python train.py --n_layer=16 --d_model=384 --n_head=6 --n_kv_head=1 --head_dim=64 --d_mlp=1536 --vocab_size=5277 --activation="swiglu" --norm="rmsnorm" --norm_place="pre" --norm_eps=1e-06 --positions="rope" --rope_base=10000.0 --rope_fraction=1.0 --qk_norm=true --attn_scale=0.125 --bias="none" --tie_embeddings=false --parallel_block=false --init="normal" --init_std_qkv=0.0281 --init_std_o=0.0 --init_std_up=0.0281 --init_std_down=0.0 --optimizer="adam_atan2" --lr=0.00131 --beta1=0.9 --beta2=0.95 --weight_decay=0.28 --lr_head=0.00351 --grad_clip=2.0 --warmup_steps=518 --schedule="wsd" --decay_fraction=0.867 --decay_shape="pow" --final_lr_fraction=0.0 --batch_tokens=[32768, 65536, 98304] --seq_len=384 --doc_mask=true --train_tokens=469500000 --steps=7772 --dataset="wikipedia_en"
MLP neurons of a small language model. Each row is named by its layer, matrix (down: output weights) and neuron, and shows model dimensions 0-127. Each number is 500 + 25 x the weight over its row's rms, rounded and kept within 0 to 999. Numbers have three digits each. A neuron's up and down rows have the sign that makes its largest values positive.
A block is one neuron, or neurons of one layer that tend to fire together. After each block is what it responds to, as a language model described it from the Wikipedia text at the highest values.

L12.down1068:536485518504514507503501513462510490523458507504485516543510525522475498494457513501498489503471526523486463574452505534507536473533481490485479530481504487527476459495532541509515522525492524483451456471523523486533494489451465517503467490465519484461561513536507477501571491487465493493510458532490500519536497510543461476499497495496490523490507461515519473479446477499500525490541
Predictable word completions. Word pieces that finish an obvious word (ref-used, ext-rem, Portug-al, tri-ed) and fixed words in census boilerplate (were, of, had).

L6.down340:522498507508503498478498470482470463521540499550497553530489490511495459490489565490481538509498503454509498496479516485468508451507514478477470460551489462548522516486533481504452473510477527465475502464489490499502490522480472505517499503526490513516451567462520491514508464486475456535489468493505544457540486499437529525468507494478482487509495485487507538485495518499501533479531
L6.down446:511535480502495472468464494496500466478549504540440527490537498486519481520538517468509553465498450489514445545542479481505500500513524485530488523481485519522510468490477510512501499528499531470464496502521506518463504507509487544515529481464520491472523485494499501441488535507502501518496478506513479524483471520466535523539522482489504485517465471501503484574484537496463519486520
L6.down552:485458488476465507461528529509450482504524571480464468489521535495475513481481495500548510514501505520530471504477514496479469478508510512489511480486458478471496505509505497512497543536462519485487469494501453513495520501562543532478501468532504524530507515516489467452467474512504507526521520516491532464505466501527525456561476505510470470501525505535497520450504502492513482537495
L6.down1003:485496537523484528530501524464504457472508507490491466520508496526455529516477498426508518479479489513470524568509532461500513505492485489474476506530451477468556490505481491551511560501559496489482522521453498508478480438522513525507510449449521511476476506508473495498528497485483530496490456530525538498470486537508506502469525482504479474483480478478487539522447503525509488525508
L6.down1155:486548509496479469513515464467483521464460480463474543482484530527528528471488518538475520475498519504471474501486502502547489502493515516484500528449510510507509512495475515529537529540494495510491475487504504508488452498503506522465466503520469526487496470508507499453493463494488526502466520516507478520520580497536512503483501479502548496453485473473527515506472526490509511521504
L6.down1182:519522460518505501477474491511533519488462498472500485488487462494502557474549484475531493506532522520453506490526519489487528532489513492524505481474506448485474499507512473468520531491535510489524502485492486471513504499496557506513469512487497471507490555460520489523496456485494520520496515506528483505510539487511515528488504483507489477506488502457526475519439510518491492481502
L6.down1280:475492495500491517469496482536513481490510534527561462535497486465522518439477540535505493479525516504501481521508491486497529530480534495508489496485529499509511499472490481495509476503554491534484496475464488530475500500512484503498454472514473502535513505460513456498499505527550472489493506454487463498517548470407479532503531522513531544515515491483489530460483462549479467548498
L6.down1361:530494475488540479477506484505474448531482470486495506489503526475505495526434506492518491499523491497462455456511464473548455450482515470453515491503530489516513501506536577469499513462450536495527482480478529508496520497498528505465482534552478510514499492517555501490501467486480520501493504483489521481479519511542512520499488521478511522496475479521522545483518499474461482497501
Templated table and census boilerplate. Word endings and function words inside formulaic Wikipedia text, mainly census demographics (rac-ial makeup, Decenn-ial, hous-ing units) and medal or results tables ("first place").

L9.down8:460493492541477503482495513532468449502521482498533520519526525487489496532522490493507484469512522498514470483470489518507495501543478470475483539528532510500472488514471523461498529515530493477523473484541562525504488475540479451462522518503467506507539509512473512484543505512469545505510549511512523503484540568528526555484467456517531501508513490545487494514471444529468491490511
L9.down25:494532551544532507475484507462514480496490517518511510481471526503493503524491505493476532510558531501542493492479523492530512506510524485471505526505510509519496509531448484531525491524507475547487457513488483480511501516533535467497545498493506527536490514502504451499506508516519533508494545492517517528495473542544488498546500580525453488504492464502514510475439460487487447532551
L9.down728:530543471519514519462512495521515502536459520468470489514496479493506494500488528528485503474493492509481505472494494511507517472471542474494534533482491451508518469466517485502450495507548465502509493474454485513515475517518482498546500479532518497520477504529524499493478492494454469544494467484501500521496498524476490527438452525485505519526516453522498507494521535536489492503493
L9.down1108:477543481513542482475492491525504482503494511459487510497511508548490537507501509505499514547501479454506499499489519534488501506524513523448500504526496490453498497525485530490538502537518482479506459546514497507529529498494499516492526509544489521500485483490474575488496502483482500462476477491566463521474549516515516537477486456473511482474495492522482502495517485535463468518559
L9.down1174:480475527514476489531512494488504502489481498503522456486505491487475462492509494458524486541519498519483487517475521461503487503508524491498478484507499484501463503536502462477471488491469520472523509490469479565552493512482512507529501517515528483539496470446498509473464520497510500498495465502562497472508487535475435560482483480484524560523517490542563536501471507492495444509527
L9.down1273:484486520476526449470460522526504475498496492501546535491482503518503535471473514497516462513474506471533507503486472548510495533526485483462465483547536486499545475509475523480479480520507501446505484482500470493486439541465499508487505486487494504492510474502469517499529543507495489509496481505490498545461459530536517516437538504495494498498480460518491454553489522505480506498479
L9.down1497:549479498468470465440435501488537491461523488498520493506525447496489509517499525495497489500464531513522513493486490488526491527510482484493534531509495514506487540538531505479482503493507527482495493542539478441469477506489561503503506543508502501441455523456465466477472474462536497499494505458549537544481469465443496545491526459472516538486510520517506480494499515517507489509498
L9.down1532:455466520503463508489510531502479500516514510492482467504518500511517505498476487512463483529485482517532492552505477507509496482521530534465517485516487544503508531505486503487500527466512494515497492537492499495502501463529509471473556486517496466547499508543503532506540486537530501503498514477491559481506503487479472463458490509502425450485524459482507538491492497494537504526453
Formulaic template continuations. Tokens in boilerplate Wikipedia text where the next words are fixed: census demographics (rental, householder, made up of), infobox bullet dashes, and chart or filmography table cells (US Hot, High).

L6.down77:509481517491535480515493507490500517446463543459532483508500516503507516495504450481546505476476502521513531456492435521437513483529527505475484505508533503511476502492492478507523499431518440456469449436518503484513452485474514501520476492470509495485529451465498532479475501567485531523477462508532513486491494502506493521490515538453461503476520463525482472488494529479495495507484
L6.down649:522521524505468478498494508533528505489492480462559485473509527529517510503522557515476492518522467509482485524538511463470505514505552496460482511494513479501506542532490470500493482519438517494480491469503523500540503497512481502511522559512489504470495509512516510518464498546486523474506528480485468509520501502492494507539491463470470475538451465497493456503493554515501481494541
L6.down686:529521500485496487517508492475481479506464497492525491503481502526491549526519529517489510507431538496504492523495490506498491524501523551460491534532538535517523532497541500518527487523506481496446494496526501481532509490523505485506481462503492533441472465515488537541490465481502491486551564472520521483507525522476454459549502527519479465526489462510523456555499481502484501473520
L6.down830:508478489464484549560466553520529509479500511482534500517529511442481469531519497551503488473511502495511470518521548499505484522568528510503459497534508531496495515510506532470512499541464484495492503478499506474524544468513507509473497456507496491481505501455513538460515531520476477522494550450491460486510492443515466491523500513487480534478490493498526463509479528510478461478467
L6.down837:503493484459499481508524485554476517487478490500480510493480490516465496550490548520481490498506497479470520506484530487492525491490476497479514497468483514503486493470480498499507495468507503509458537502504543491547512475493534506487489503499484504482490493507499531512522473488520495508448487514497455509517522473469493517527475527495479485506509505501515477533500506524506535470487
L6.down861:511540470475478498502471462502502476504472488505460535528498528520473488475479521466516497494492490482491526484502510439463497528523478512493487510515522535477489503520520478464505488517519507499439480492541512502530522454472490476470480485520478499516490482485514462520529482499468491431498571517531501484504505499523526480555489491504474514493492504496509469518467510548521474479510
L6.down882:520526479500492490462488495539538511493475548496553511452464468486492507508499483509487514482511487473529499513487523488475496473564476524506513489528492547505479479502523491511459520488495535492450504531525503488463472522497470485477471492522507499497551547517447514505482505508500537477469514508483481512478481507474527491454435430471543494499486506463519476503510499540521487505469
L6.down903:450514474545429504488484515492520499499488505484587528484518513464486465565483529477483457504438508521500497510506478485507462543486502477510478515541496554418492510486472525522552499481495480507458514493516514500461479526503459518482510496550527512497475535501521529486518538498477517511488492489494495491487491491477561537504508512493477502528523489513494481517510507497534506519512
Word stems awaiting suffixes. Mainly "high" as the first part of a longer form (highly, high-quality, highlights, higher, highest), other stems like young-er, Lat-via, simil-arities, and relative pronouns which/who/whom.

L9.down179:480478506503504491495464506472524479460514510471543434471545520512486478522467491505553485473500484539532517489495473498495499512492468501514499484506485486513510502485494521476510525483460521549487511505510505521514496500483477497483512498439491459513482517548483528499542486528497552487490473482508505525526508462423512534542530479500485531444511514489505534504535463517508491517507
L9.down531:430477510469519529481464527489495586547543534520504531515482445484496479485500524538513520498482482473510496462503516498524504458502520538508541506477510429526515471518540533512490526495540489506508483531520500504482516487554467443493500473499485500476483524529501447463511487474512529491497503501511511544501501513485472447490487501533491501503492461511494509522484533497505490486567
L9.down627:487514496485470535497513480478515514443502477491577512486537504546481498468525506507489531482504529506478495539519512508492503537494497476490485533529495507432514471531517466500499500484459493543510495515497478458510453479506467488529472496514456556488458481481465508482514476459479483503469538530524487545517494500495516529493523490523483488513492464528519507574506566499472499506501
L9.down952:473525504511536482530478469530522500485470506508495471558509490495473480526485530523497502522538530528491518503487507568486499492485509524501514483466517503483439465481483515517454506475517499554513502541525498476470552485484541502518491540519522535529553508502490494507516506476459518460533485513488492534475512471496501486496490569492490519511482471531472495464513574496479519513510
L9.down1056:454547503511509510513508481504533486469512471500507486490475545530491505522495481515483507498488499541464496549437511535474514524542555480479527550490499520481487500508492504493496511503530500505527524456498490496529511516483490485494491536511497505514456494522505535513516492458543517541470498479483464494491522496491491468495504492547498539502541469517501478538507466434517470503509
L9.down1065:481495470506546510499516497500499501435488567490503433533508507495501521438530506519513472497493506490537516509470505505453506514499503471565513494487467523504538488534511474480490472524480506477502536482484469487523563524503533521531508520492470513488485498472487494467472437523455504525487524530514472503552505496456518514563491526507494525534550513493488484485515499487474523521500
L9.down1238:509571514501502532522474475500443509503515489519493576500496513484477515530504521527476530535473464511540503511464504476533500519500529485535527504519480515504500499498430487514468429494507471480455518550562495518492517505494530513543515527482508504553524469510514548503499498494520501442475534490484510488488494506547529499562471517501516505521492528554520449512490533493509501474453
L9.down1483:519503497508468529566552500514550521532471517499542503499520479531526472470503501498507501501498492494540524522482514509488499525509476498535492470480481489491516513524512499516555491497473478556474518492525493496536503474502467479442471462514466521520497484479554501548525482466516540490486534475478537532519508492468497419480468461476507523516515492504553501515498507518486492481521
Word stems, especially sol. Word-initial stem pieces about to take a suffix, strongest for sol in solitary, solo, sole, console; also small(er), high(ly), techn(ical).